From a checkpoint of a small transformer trained on Wikipedia: vocabulary 8192.
MLP neurons of a small language model. Each row is named by its layer, matrix (up: input weights) and neuron, and shows model dimensions 16-143. Each number is 128 + 24 x the weight over its row's rms, rounded and kept within 0 to 255.
After each neuron's rows, "fires in" lists the words (lower case) most often at its 100 highest values on Wikipedia text that the model never trained on.

L5.up424 [140 126 183 129 116 154  96 136 105 111 141 128 172 163 134 113 122 144 106 127 152 107 100 196  95 105 124 143 131 117 134 122 133 185 149 127 142 134 132 102 108  96 110 187 133 151 112 179 129  82 131 121  92 142 134 176 129 133  97 112 110 130 110 156 124 172  96 104 122 144 141 142 129 147 130 125  82 137 125 133 113 103 146 135  90 131 119 152 165 157 133 103 137 100 160 100 123 102 112 103 110 128 100 113 157 117 126 112  96 155 100 130 156 116 101 106 122 120 151 127 153 129 133 137 101 193 131  84]
fires in: "of", "the", "s", "years"

L7.up182 [130 116 130 141 145  72 152  92 116 136 134 127 124  73  94 107 119  94 104 105 101 110  98 125 117 128 109 177 100 170 142 119  98 158 139 147 177 157 124 143 117 136 127 135 102 140 118 128 118 110 150 169 121 125 109 151 141 152 146 109 112 118 138 123 127 115 142 150  93 103 123  98 162 113 135 140  96 126 185 138 178 163 112 140 142 134 135 104  98  94  98 177 125 170  97  91 143 137 127 102 131 132 139 142 109  99 143 129 118 165 107 138 101 108 180 115 101 121 115 175  89 115 120 102 141 113 111 134]
fires in: "it", "the", "he", "she", "these", "they"

L15.up5 [160  79 144 116 173 134 143  87 113 116 141  98 132 126 117 158  83 126 180 132 119 120 128 124 134 115 102 100 147 112  93 103 142 144 136 115 137 122 146 131 110  91 133 125 119 150 128 120 106 142 120 136 162 139 133 143 138  77 157 128  85 186 122 139 149 140 132 157 125 139  89 103 143 177 113 163  76 120 148  99 115 128 135 111 134 105 154 129 139 139 156 113 134 153 113 115 127 135 146  94 132 173  86 136 146 168  92 108 166 103 100 115 134 126 104 131 131 109 135 107 124  81 135 167 153  99 130  91]
fires in: "are", "be", "were", "is", "was"

L13.up613 [148 132 122 137 136 106 131 106 128 191 144 128 104 109 121 140 108 123 116 126 119  97 149 157 118 106 109 152 148 117 150 130 167  95 141 161 146 130 131 162 133 119  95 111  95  65 143 147 104 129 160 113 146 128  84 131 159 118 143 160 116 110  62 139 149  87  86 126 146 112 144 154 132 146 114 139 120 172 170 138 150  95 134 117 145 147 157 110 101 126 101 165 137 112  72 128  99 121 132 121 135 117 169  86 127 106 111  88 127 127 138  84  98 160 154  98 101 132 123 160 120 144  92 131 107 153 104 148]
fires in: "the", "s", "he", "this"

L11.up64 [119 133  92 156 116 132 131 110  78 165 113 154  95  99 105 149  85 147 110 128 151 104 144 129  99 101 137 136 134 154 136 114 135 113 146 127 130 191 172 169 107 101 156 134 107 109 142 107 131 121 131 160 144 144 128  99 149 123 125 116 165 170  92 128 134 141 109 163 112 156  86  87 156 116 139 113 139 128 153 146  86 163 101 151 108 108 126 129 137 142 142 123 105 139  97  95 157 131  93 119 126 136 124  89 102 141 134 116 155 124 125 102 144 130 181 151 154 187 130 146 139 121 136 116 103 109 134 122]
fires in: "not", "t", "s", "to", "only", "always"

L18.up570 [175 112 170 117 109  87 105 145 136 108 174  98 138 136  80 148 132 119 116 122 121 185 155 148 105 141 103 134  99 126 121 178 105 122 122 126 149 139 123 168 168  92 159 143 133 128 139 148 128 112 125 122 197 108 132 125 152 149  88 112  94 131 112  97  95 152 169 105 116 146 116  96 165 156 106 122 106 101 103 124  90  87 157 148 153  98 134 124 113 124 150 107 119 127 144 140 154 110 132 170 125  93  87 123  97 128 132  97 203 111 142 120 144 166 157 109 150 101 144 142 119 154 140 117  99 125 131 114]
fires in: "a", "aut"

L15.up599 [150 130 150 120 101  92  98 127 104 125 141 117 156 116 136 100 130 127 166 129 147 125 155 105 113 138  97 125 110 115 100  88 101  96 120 132 173 188 119 144 145 105 161 120 128 107 115 137 146  90 127 119 143 130 134 167 199 115  73 155 117 136 152 123 131 147 140 118 101 120 146 115 144 138 124  86 131 138 120 121  97 170  90 125 166 100 127 132 154 132  90 127 154  81 137 120 127 133 124 153  78 108 169 153 128 137 180 140 185 171 132 141 127 131 125 132 157 121 129 131  80 157 136  75  92 143 137 131]
fires in: "to", "that", "a", "would", "who", "they"

L5.up172 [127  89 140 134 103 168 144 103 148 165 120 119 108 113 148 130 167 143  68  88 101 125 126 101 127 139 135 119 101 101 119 182 138  71 138 134 115 126 134 176 122 110 138 140  87 111 145 165 111 114 133 120 117 145 130 108 146 163 148 155 153 141 126  74 146 121 121 114 157 130 134 181 130 108 155 140 174 117 148 113 112 161 123 115 119 105 138 170 114 131 161 129 136 127 120 121 128 149 154  89 101 126  82 108 135 141 116 136 151 143 123 105 110 108 117 151 145 114 126 142 122 138 128  86 117 107 147 161]
fires in: "of", "to"

L3.up595 [ 98 148 114 130 144 123  90 119 123 126 142 152 115  94  96 158 122 154  89  94 131 148 132 119  89 149 150 160  98 148 134 114 142 101  83  88 161 162  67 118 148 114 142 131 137 124 136 162 110 113 142 112 128 161 147  66 151 152 133 117 123  82  96 199 136 151 138 148 110 102 141 122 166 110 143 136 142 112 142 155 143 140 149  99 118 134 108 115 156 141 157 129  98 161 147 176 131 125  95 104 147 132 142 129  54  98 117 131 117 113 153 128 102 119 141 113 130 118 156 133 108 110 135 143 155 165 105 152]
fires in: "can", "we", "you", "i", "to", "website"

L6.up315 [140 164 155 134 115 110 103 143 119 126 146 139 100 113  95 135 101 151 143 125 142 111 112 117  77  88 128 112  78 110 138  90 118  98 129 143 151 124 139 154 148 124 166 153  98 140 116 100 106 123 117 119 101 133 117 107 167 131 117 125 122 113  98 169 129 147 155 136 108 161  80 153 148 111 173 126 140 156 152 170 105 150  74 169 164 113 114 127 148 112 120 132 139 141 121 130 134 125 126  81 136 148 160 110  95 123  93 102 151 174 113  84 130  96 170  89 143 155 119 164 153 118 136  79 146 126 142 117]
fires in: "to", "would", "not"

L12.up189 [130 130 142 146 159 156 124  96 124 119 123 160 101 127  81  95 138 156 125 129 150 125 126 108 131 105 131 184 144 129 148 164  92 170 141 142 104  99 157 119  97 153  96 104 150 115 123 163 137 118 136 120 133 141 127 151 110 102 134 181 134 124 159 175 107 156 150  92 179 105 143 168 104 150 101 121 113 116  84 134 151 148 133 140 104  92 133 164 118 147 141 153 136  83 125 128 108 123 120 143 157 125  93 167 155 121 120 163 141 120 113 164 109 114 145 126 106 164 168 122  61 140 122 109  87 130 116 128]
fires in: "the", "of", "which", "that", "his"

L3.up52 [150 119 132 147  91 137 186  76 158 145 135 110 138 150 161  95 156 123 122  80  82 179 114 103 157 116  98 137 118 144 175 135 156 117 140 140 101 140 123  73  98 126  99 115 147 148  96 133 118 109 107 117 140 148 142 151 119 103 106 114 137 111 116 109 133 118 143  90 145 169 120 149 107 150 125 144 126 171 126 122 133 157 160 111 160 101  98 144  89 110 134 118  81 156 119 125 133 156 127 138 112 123 114 143 159 133 154 144 140 128  82 148 135  90 169 148 122 140 119 108 112 134  83 139 108 140 168 134]
fires in: "of", "to", "from"

L5.up167 [101  98 122 108 186 137 122 134 103 131 113 167 123 140 125 124 114 149 144 117 112 133  85  86 128 139 133 142 149 138 117 110 130 178 131 115 179 119 100 138 152 111 144  95 123 145  81 108 127 109 132 153  99 186 110 152 144 121 177 121  45  94 132 144 123 117 141 120 123 129 141 104 134 147 129 121  97 117 113 161 111 125 129 102  72 118 137 114 132 101 155  70 118 129 108 116 112 107 137 129 105  75 128 135  95 110 133 131 141 126  90 146 138  99 145 166 109 126 130 128 169 105 138 125 138 170 152 110]
fires in: "he", "but", "she", "though", "that", "however"

L6.up617 [129 116 148 144 109 102 187 120 102 136 106 127 117 112 123 120 117 142  90  77 141 136 142 115 132  97 106 121 173 122 117 126 161 143 146 128 127 152 146 167 112 122 147 143  92 151 127 152 170  64 137 155  97  81 118 134 123 108 129  84 111 135 124 146 115 117 198  97 133 128 140 145 121 160 134 145 125 160 107 169 128 146  91 125 117 114  89 149 133 122 124 118  92 136 137 109 148 131 121 179 114 125 127 154 132 142 133 163 165 137  98 101 108 107 114 139 113 151 161 116 178 129 130  90 109 105  80 140]
fires in: "of", "from", "to", "in", "for", "with"

L6.up278 [188 137 107 144 121 138 146 126 139 148 131 135  86 146 166 151 138 124 116 132 110 105 128 139  93 130 116 161 121 101 129 121  80 130 198 154 104 152 116  97 114 141 155 159 123 123 114 145 122 153 108 111 122  89  98 134 135 118 129 132 144 142 152 159  91 139 117 113 161 163 102 111  99 177 117 124 121 166 152 137 109 115  72 138 109 146 174 118 124 152  90 141 111 112  87 106 150 105 173 131 127 127 155 165 103 124 143 129  83 137 115 148  92 118 141  97  72 160 112 157  72 114 127 129 134 156 143 110]
fires in: "this", "each", "such", "the", "that", "first"

L13.up244 [102 151 163 105 112 121  98 121 123 128 179 104 129 135 124 115 179 129 191 101 120 143 137 132 113 139  99 112  98 131 122 132 151 145  63  75 130 122 125 123 194 113  65 141 157 145 127 126  83  85 106 123 146 130 134 127 154 124 153 130 121 114 122 124 119 130 170 101 147 138 133 146 142 116 130 127  87 145 149 111 124 112 119 113 144 112 134 130 114 151 139 101 116 115 119 112 158 105 149 126  96 166 131 111 121 140  92 127 131 121 140 116 151  99 176 176 164 144 117 108  85 118 126 141 135  86 113 146]
fires in: "a", "of", "was", "j"

L15.up495 [121 146 158 198 125 150 130 122 137 132 112 115 184 141 106 145  91 112 112  85 126 163 158  95 146 139 124 142 138 119 107 101 142 106  93 124 168 130 144 135  99 119 164 101 141 137 114  99 126 143 150 148 128 115  99 136 106 103 166 114 107 171 144 122 156  84 123 136 145 135  92  91 112 155 129 199 112 106 130 107 101  88 133 156 120 105 133  86 147 127 133 163 121 124 146 117 138 127 123 116 137 134 142  90  87  90 137 154 166 167 126 155  84 130  87 160 124 129  76 164 135 118 115  97 123 113 120 132]
fires in: "be", "was", "being", "where", "this"

L8.up476 [135  89 164 140  93  79 140  75 133 119 100 131 173 116 136 141 129 144 181 129 108 155 151  85 105 105 121 109 159 113 101 121 182 118 192 111 131 164 113 127 136 107 152 127 116 146 104 135 158  68 172 155 102  94 124 118 177 140 155 100  96 167  82 105 123 130 167 136 158 139 110 116 138 154 137 130 121 143 137 139 154 114 129 166 119 128  76 108 133  76 117 138 103 107 137  94 137 121 139 176 159 134 142 171 119 112 117 142 152 106 137 123 142 142 115 136 140 113 142 122 143 119 140 138 127 133 139 123]
fires in: "the", "this", "some"

L10.up240 [126 128  78 116 149 107 140 143 101 141 134 100 146 160  81 134 142 114 103 161 125 151 132 188 115  99 133 139 114 102 190 116 139 141 158 130 126 167 118 107 103 158 114 131 111 120 139 117 164  93 171 108 107  89 109  99 152 113 104 144  97 119  72 106  87 139 122 123 113 128 144 101 106 154 103 112 100 137  92 142 127 113 101 117 119 131 126 114 113 184 119 139 167 150 122 125 112 180 166 141 163 126 123 137 101 124 167 125 157 155 106 142 107 156 100  93 132 116 134 164 136  92 155 164 148 112 128 122]
fires in: "the", "a", "it", "this", "his", "their"

L8.up501 [166 103 171 141  84 107 118 107 143 147 146 172 137 147  70 113  97 105 130  99 124 115 147 121 148 124 162 172 104 109 104 100  77 157 139 134  82 141 157 111 106 129 160  92 107  63 126  87 178 146 130 133  94 111 144 132 130 112 113 166 119 163 156  99 129 109 113 143 105 107 117 136 129  97 119 121 100  88 122 109 136 118 115 165 114  95 121 143 139 172 137 118 136 156 142 111 120  99 134 115 128 154  81 129 118 139 125 117 116 148 155  97 160  82  97 166 157 158 107 104 116 116 117 119 129 151 113 149]
fires in: "as", "of", "be", "also", "that"

L18.up637 [142 104 169 169 137 103 135 100 101  90 120 147 158 130 134 150 108 142 144 162 137 131 161 133 114 115 139 119 139 145 120 133 106 132 130  93 149 110  97 131 142  98 103  94 133 169 106 113 127 137 123 170 126 144 173 140  81 118 130 145  41  98  97 171  96 142 122 109 167 110 141 131 143 160 131  80 117 117  92 107 119 130 104 118 146 141 106 125 147  97 132 164 122 110 143  98 113 113 143 173 170 100 112  88 104 114 121 131 117 109  89 132 155 169 119 176 125 140 190 106 152 145 140 117 154 127 102 115]
fires in: "but", "and", "that"

L7.up386 [ 86  96 115 112 127 120 112 130 147 130 167 136  98 106 104 146 120 140 128 149 136 138 149  91 142 117 123 168 165 140 114  83 126  98 119 165 129 136 146 105 148 102 106 165 123 153 122 136 117 184 102 177 123 176 126  96 122 111 127 179 110 133  93 131 119 125  92 126 116 115 190 136 136  93 135 108 115 118 128 125 109 142 111 116 117 107 151 120 154 131 169 123 151 125 106 167 104 126 148 127 131 176 129 124 115 119 127 137 144 156  84  74 120 134 124  97 172 176  82 174  90 138 163  98 145 113 138 177]
fires in: "to", "also", "by", "with", "cloud"

L9.up200 [118 156 144 104 104 126  96 108 161 138 167 121 131 124  95 143 148  86 130 154 137 118 171 101 118 150 133 139 142 150 174  91 132 118 148  88 117 144 145 156 126 146 107 148 166 138  91 156 134 155 131 107 130 114 110 120 128 121 131 120 120  67 174 104 119 138 113 147 137 120 159 102 133 135 147 153 122 173 109 126 164 102  73 171 121 149 100  95 122 112 146 112 149  99 100 129 148 144 165 153 159 150 162 152 117 112 150 111 162  93 174 147 143 143  70 137  96 116 135 135  84 134 143  79 160 141 153 157]
fires in: "with", "the", "a", "as", "challenging"

L11.up384 [130 168 179 133 144 145 115 156 103 155 110 135 110 154 134 165 130 149 139 105 104 109 113 145 136 107 102 114  88 156 105  95 126 160 140 140 158 111  85 103 117 152 118 118 144 101 148 114  93 166 114 126 141 126 129 118 138  77 128 152 101 140 120 160 128 115 159 144 129 125 108 139 148 158  81  96 161 124 131 165 165 111 117 160  77 102 122 167 120 148 144 103 106 116 148 143 120 174 157 118 109 162 134 144 164 140 164 119 147 138 156  82 150 131 129 125 131 131 126  98 118  97 160 125 127 110 118 140]
fires in: "a", "an", "in", "the"

L15.up376 [141 123 134 135 148 105 149  83 146 105 128  83 131 149  81  97 110 141 112 149  79 124 129 117 118 167 129 119 121 130  99 130 107 148 127 102 162 165 173 113 136 102 164 138 154 131 104  98 158 108 129 183  83 151 118 122 163 117 133 170 127 164 173 134 141 145  96 122 107 108 111 149 119 156 102 108 123 105 142 129 106 105 129 135 136 118  91  99 171 129 138 101  97 118 115 104 134 121 150 150 141 116 124 103 110 174 121 125 134 123 102 182  89 108 113 148 139 155 169 162 138 124 145 132 131  80 184 124]
fires in: "he", "and", "who", "that", "also"

L3.up301 [127 133 133 122 131 115 157  65 128 113  89  94 152 153  98  66 114 144 154 116  99 146 139 123 147 139 102 119 151 183 124 146 157  99 119 115 108 124 168 134  80 125 137 147 126 159 120 107 132 125  93 130 116 139 136 123 111 113 134  96 115 126 164 163 131 129 117 145 145 132 118 113 140 130 139 124 112  77 125 129 149 128 136 159 139 170 124 129  84  91 137 133 106 136 152 138 187 142 181 115 133 130 122 130 109 122 139 112  92  74 101 159 199 116 149 109 115  83 142 150 115 155 146 141  93 161 161 154]
fires in: "of", "and", "from", "with", "such"

L7.up161 [117 117 134 116 145  85 149 123 107 127 160 147  93 132  99 115 148  99 106 107 153 102 173 127 113  78 101 146 139 154 133  89  64 161 124 141 115 108 147 111 107 115 126  78 151 106 117 146 135 140 161 119 141 102 121 144 129 122 100  85 127 114 159 114 129 124 107 130 129 102 136 163 151 125  94 137 162 154 170 151 152 128 117 143 143 136 144 132 142 137 167 155  76 118 132 115 162 139 147 165 143 130 102 143 128 109 160  98 114 116 143 101  92  61 118 142  93 126 198 137 148 124 160 146 159 115 147 115]
fires in: "and", "of", "as"

L14.up214 [181 136 128 138 152 138  99  92  90 110 127 145 131 157  71 127 132 144 113 136 135 154 154 150 122 131 127 135 175 113 102 142  94 109  95  64 138 159 159 174 127 136 161 118 121 149 122 133 112 105 157 124 125 148 155 166 132 134 130 106 109 125 112 125 115 123 120  91 138 111 108 152 100 128  63 107 127 143 139 115 112 141 121 160 137 106 127 125 170 130  87 114 129 112 115 125 121 109 111 157 118  80 180  86 152 154 153 110 163 141 120 137  62 152 129 149 138 108 127 198 112 140 117 160 144 154 150 140]
fires in: "who", "that", "which"

L13.up379 [121 138 105 128 142 129 144 131 138 164 123 127 124 184 122  73  97 134 124 115 116 140 142 145 125 152 111 147 147 130  96 124 103 129 124  81 103 168  97 148 121 125 153 165 132 138 128 113 147  96 124 117 129 141 149 135 125 144 134 113 163 127 120 129 145 137 165 120 121 103 144 105 104 141  62 136 149 148 137  84  90 100  86 136 138 120  95 164 160 117 151 167  93  91  76  92 133 109 123 159 126 113 145 131 114 137 146 156 107 105  98 110  92 120 127 155 148 151  84 164 129 135 126  96 113 149 107 166]
fires in: "that", "which", "who", "of"

L12.up315 [153 119 152  93 126 121 134 124  75 130 155 113 114 155 125 120 108 158 152 166 119 121 156 150  77 134 166 165 177  99 132 142  94 103 145 131 124 138 157 119 124 135 128  91 124  95  89 106 119 146 153 137 138 165 114 107 165 122 133 128 128 108 141  94  94 159  83 127 132 144 133 102 114 150 147 149 106 144 109 121 143 138 121 132 129  98 145 105 143 100 106  77 157 113 120 133 107 126 125 145 160 144 125  80  97 128 182 127 142 150 129 119 123 114  86  96 109 116 123 126 118 152 150 139 108  97 127 135]
fires in: "as", "the", "a"

L15.up163 [110 138  92 105 154 130 162 102 104 115 141 119 163 165 113 132 133 103  90 131 114 152 148 113 125 125 120 144 113 131 154 100 141 137 155 103 176 139 133 144  78 101 131  88 175 161 147 152  87 113 135 126 100  88 117  93  86 109 149 117 121 151 166 148 108 124 150 107 146 129 122 158 134 138 165 148 134 173 101 133 113 114 147 141 126 130 137 116 141 135 137 154 140  81 110 133 155 132 118 118 149 153 121 158 111 114 172 129 146 158 126 138 106 144  93  87 108  86  80 135 110  59 142  79 177 167  95 132]
fires in: "his", "her", "this", "left"

L13.up220 [143  85 155 108 115 101 107 116 176 117 175 140 147 139 140 168 191 145 133 118 108 116 113 131 121 143 118 128 135 133 113  97 126  79 166 124 114 131 124 147 110 109  85 124 144 166 133 128 144 151 134 133 103  87 122 156 192 149 144 140 104 101 108  87  97 117  94 106 156 120 135 162 107 149 121 133  71 167 110 123 127 165 135 126  63 150 136 109 113 168 142 136 121 121 139 112 138 105 114 157 122 124 148 127 149  95 147  89 113 129 155 175 134 183 115 130  83 105 139 126 160 134 104 135  85 141 123 140]
fires in: "the"

L9.up6 [132 124 129 172 108 131  74 154 138 132 128 113 154 173 109 136 120 133 142  91 123 145 158 102 132 103 105 138 114 169  92 132 118 107  68 136 120 176 143 146 142 123 145 115 177 155 142 131  82 122 137 124 110 106 138 137 118 119 159 100 104 176  95 142 123 195 171  94 105 140 106  97 124 119 128 125 129 132 145 140 152 128 104 165 140  95 164 117  78 130 159 139 121  99 115 100 137 119 143 114 123 154  83 142 105 133 125 159 160 113  93  99 133 128 133 109 145 131  89 122 127 125 145 133 107 136 130 118]
fires in: "be", "a", "being", "was"

L8.up221 [124 131 116 155 128 156  88 124 112 109 172 122 124 127 134 117 152 165 134 127 132  95 138 173 102 146 148 156 109  97 139 129 158 163  86 133 181 125 129  83 139 161 145 174 118 133 171 146  86  57 148 130  98 117 125 127 192 127 165 101  97 143 129  95 118 122 107 114 127 141 107  93  93 149 113 137 118 126 124 132 139 110 107 152 102 127 150 124 153 132 109 182 154 138 151 102 114 120 158 148 157  97 125  90  90 128 122 133 141 109 170 102 174  78 105 106 111 135 120 108 116 116 120 154 149 126 119 115]
fires in: "the", "of", "a", "s"

L5.up112 [118 138 161 162  88 133 141 147 160 138 128 121 149 121 149 146 142 138 131  82 145 115 121 109 115 115 159 137 163 100 100 148 117 128 136 126 107 122 125 147 125  75  95 171 124 142 155 164 115 124 168 133 131  96 125  95 134 153 104 133 139 116 144 138 115 165 146  80  99 144 143 129 147  76 129 140 158 161 112 119  88 161 145 140 141 120 149 129 149 148 142 115 133 137 125 105 116 150 162 146 101  84 135 121 150 152  92 106 114 139 164 129  92  73 153 123 137 118 105 168 131 107 103 144 147 113 127  97]
fires in: "to", "the", "years", "school"

L3.up625 [ 81 129 133 136 120 175 167 112 174 105 107 104 133 158  96  94 161 125 120 117 122 144 102 133 131 188 122 116  98 129 124 106 130 148  90 123 183 111 129 140 120 135 126 137 100 201 101 155  87 156 107 152 101 136 158  92 130 140 179 108  64 132 151 141 179 123 158 157 137 123 108 119 154 136 166  95 140 130 116 114 112 108 136 114 132 144 131 176 145 133 129 121 104  88 126 121 156 168 145  78 102 123 137  72 126 118 130 119 102 130 106 143 132 116 132 157 149  83 140 120 141 104 137 112 105 160 122 122]
fires in: "has", "of", "have", "with", "had"

L7.up549 [ 96 126 127 113 132 126 164 116  82 138 121  89 157 124  86 105  98 117 170 139 111 141 150 136 186 120 164 109 148 126 106 108 137 118 120 139 141 132 142 220 112 101 123 110 152 163  79 115 151 126 140 118  78 111 112 121 140 127 140 134 115 156 164 110 132 166 125 160 108 151 159  91 128 178 108 176 122 156 167 134 134 153  90 118 144  91  96 159 182 118  93 153 106 108 137 122 142 102  83 141 135 141 116 138  92 107  92 144 154 130 151 144 140 110 130 115 138 116 126 129 138 118 160 117 129 114 121 139]
fires in: "to", "with", "is", "of", "are", "were"

L13.up599 [104 164 157 140 131  91 127 125 105 169 101 137 118 100 106 112 153 134 110 139 149 113  99 159  57 122 142 134 119 144 106 123 102 166 160 104 136 138 134 122 126 125 115 138 107 119 141 116 155 180 134  89  84 136 156 100 163 134 173 162 175 141  99 150 132 148 116 121 100 127 137 112 149 112 126 146 154 102 110  64 151 139  95 119  73 166  85 153 148 153 142 147 102 145 106 125 133 104 105 133 162 131 129  96 125 136 124 136 164 127 107  89 191  99 139 108 127 111 162 124 105 125 163 122 149 161  97 157]
fires in: "to", "i", "and", "before"

L3.up564 [113 111 114 112 163 149 133 143 110 145 165 132 130 132 137 140 165  93  84 113 138 144 155 161 128 119 119 160 132  99  98 124 103 148 139 121 129 178 147 134 123 115 138 145  85 124 140 114 108  80 105 137  84 160  92 114 122  88 167 151 121 131 159 117 149 194  50 131 136 127 133 128 116 119 146 131 145 121 143 180 143 101 122 131  98 138 133 130 134 135  88 137 138 123 117  99 145 127 128 132 172 168 112  72  95 145 118 148 121 110 127 119 153 157 151 137 116 131 144 148 107 123 149 128 197 111 120 110]
fires in: "it", "of", "died", "ii", "times", "also"

L9.up539 [129 118 142 105 143 126  92 149 169 126 155  89 153 151 136 124 116 146 181 108 109 173 160 165 106 110  96 134 136 107 134 146 117 146 113 116 114 159 160 122 138  97 120 135 118 152 148 103 106 109 145 100 169  90 151 117 152 115 119 116 140  89 133 134 114 147 136  76 117 119 147 109 165 170 128 141 117  99 101 160 110 112 104 132 136 103 103 164 144  90 156 116 153  94 123  87 133 148  91 181 132 120 158 151 152 161 145 124 149 123 128 157  89 106  97 137  88 115 100  85 121 143 123 102 162 158 141 130]
fires in: "a"

L18.up201 [143 119 143 139 125 113 111 110 126 110 126  89  92 136 154 149 146 149 103 143  90 175 147 123 109 121 110 142 106  84 138 124 141 116 150 157  80  96 155 139 106 122 154 145 103 118 152 157 150 122 168 120 187 131 144 134 142 130  62  91 118 144  77 104 114 173 107 162 135 140 181 127 159 149  99 157  74 114 110 144 129 146 147 147 140  98 129 136 171 137 112  85 156 154 127 149 148 115  83 174 127 147 140 122 133 143 127 149 129 128 137 145 106 136 111 146 131  94 145  92  95 130 168 129 158 115 109 147]
fires in: "a"

L3.up340 [103 144 118 111 129 120 109 102 143 147 146  62 143 128  97 152 118 162 121 139 123 109 153 131 148  74 121  96 128 132 148 152 140 143 143 145 131 159 138 151 127 124 116 135  84 111 106 139  51  93 156 121 162 133  94 121 163 126 152 126 141 101  91  79 119 165 123 142 166 147  97 143  98  96 136 115 136 146 137 121 130  99 125  96 112 148 139 122  91 156 112 151 154 124 106 111 145 136 115 148 152 138 111 116  91 184 120 167  71 100 158 111 161 148 110 173  92 123 115 133 106 130 126 175 164 158 111 156]
fires in: "by", "no", "you"

L8.up444 [118  81 139 151 107 128 133 120 144 141  97 153 127 140 112  73 155 100 122 128 108 124 109 133 113 135  92 140 141 151 143 149 138  82 111  86 115 151 151 129 112 159 137 167 160 133 127 138 103 133 154 133 118 111 125 135 116 127 116 134 155 107 104  92 109  98  86 149 161  95 102 121 134  71 145  78  95 119 175 155 119 151  96 151  85 142 158 107 152 129 127 126  80 116 149 140 129 132 148 115 159 147 113 118 124 172 129 138 116 105 153 141 137 108 158 116 161 117 118 121 122 120 133 171 107 127 132  97]
fires in: "of", "for", "from", "to", "on"

L14.up10 [153 103  92 130 153  91 103 129 127 137 147 109 103 115  92 101  96 147 161 131  99 125 131 107 165 117 114  91 145  99 150 110 128  80 117 113 127 191 143 130 123 127 143 116 128 164 103 135 139 123 144 166 134 146 145 157 156 129 115 145 152 132 113 107 112 121  73 119 111 130 115 105 151 187 113 136 148 135 122 125 113 119 148 169 140 139 111 166 128 103 107 130 151 130 119  94  98 133 127 125 138 114 126 122  87 182 130 131 220 155 121 107 157  93 129 159 173  84 142 103 118 108 134 140 140 102  90 143]
fires in: "was", "to", "and", "were"

L2.up398 [152 158 139  96 110 134 132 108 133 135 144  86 137 129 102 142 124 111 131 127 131 131 139 119 127  79  75 176 137 142 144  74 126 150 148 101 107 122  97  99 132 149 149 177 129 138  92 115 147 180 138 117 151 116 101 159 139 106 137 141 131 107 114 113 162 136  89 108 131 113 141  95 106 132 151 157 158 147 134 126 128 141 126  74 118 115 187 134 153  98 122 146 111 135 143 115 143 151 111 146  43 125  91 101 130 114 141 141 120 140 140 126 106 145 113 117 117 154 102 150  89 144 145 143 103 135 181 156]
fires in: "than", "also", "like", "including", "via", "by"

L13.up372 [140  98 160 133 206 115 148  43 118  99 149 130 139 169 118 120 150 123 138 120 136 113 154  96 122 146 101 106 157 136 115 141 127 133  91 111  99 141  97 139 109 140 128 123 141 201 130 116  96 104 157 130 110 123 114 136  98 122 132 126 115 132 160 108 139 114 116 118 120 119  99 156  96 110 126 109 135 126 166 154  80 132 186 152 129 129 154 138 144 165 110 156 125  73 133 134 112 153 155 142 173  91 129 142 129 151 109 146 135 129 134 165 117 138 155 124 129  87 126 131 134 123 106 165 127 137 170 155]
fires in: "she", "he", "as", "which", "who"

L7.up561 [135 132 139 122 161 155 149  99 112 141 125 165 115 141 119 115 137 121 105 109 138 111 138  83 168 102 105 182 118 124 131 105  89 145 127 172 124 123 173 135 138 172 179 147 136 132 138  92  76 117 101 116 117 115  83 137 120 141 141 131 123 138 167 108 121 119 127 130 121 105 131 120 120 142 107 115 108 146 156 158 136 157  50 126 104 132 146 137 108 132 155 125 136 112 104  87 105 123 132 144 111 149 101 164 119 158 165 138 171 123  96  87 147  47 135 136 109 141 144 128 156 143 141  98 130 164 111 155]
fires in: "of", "as", "than", "that", "according", "with"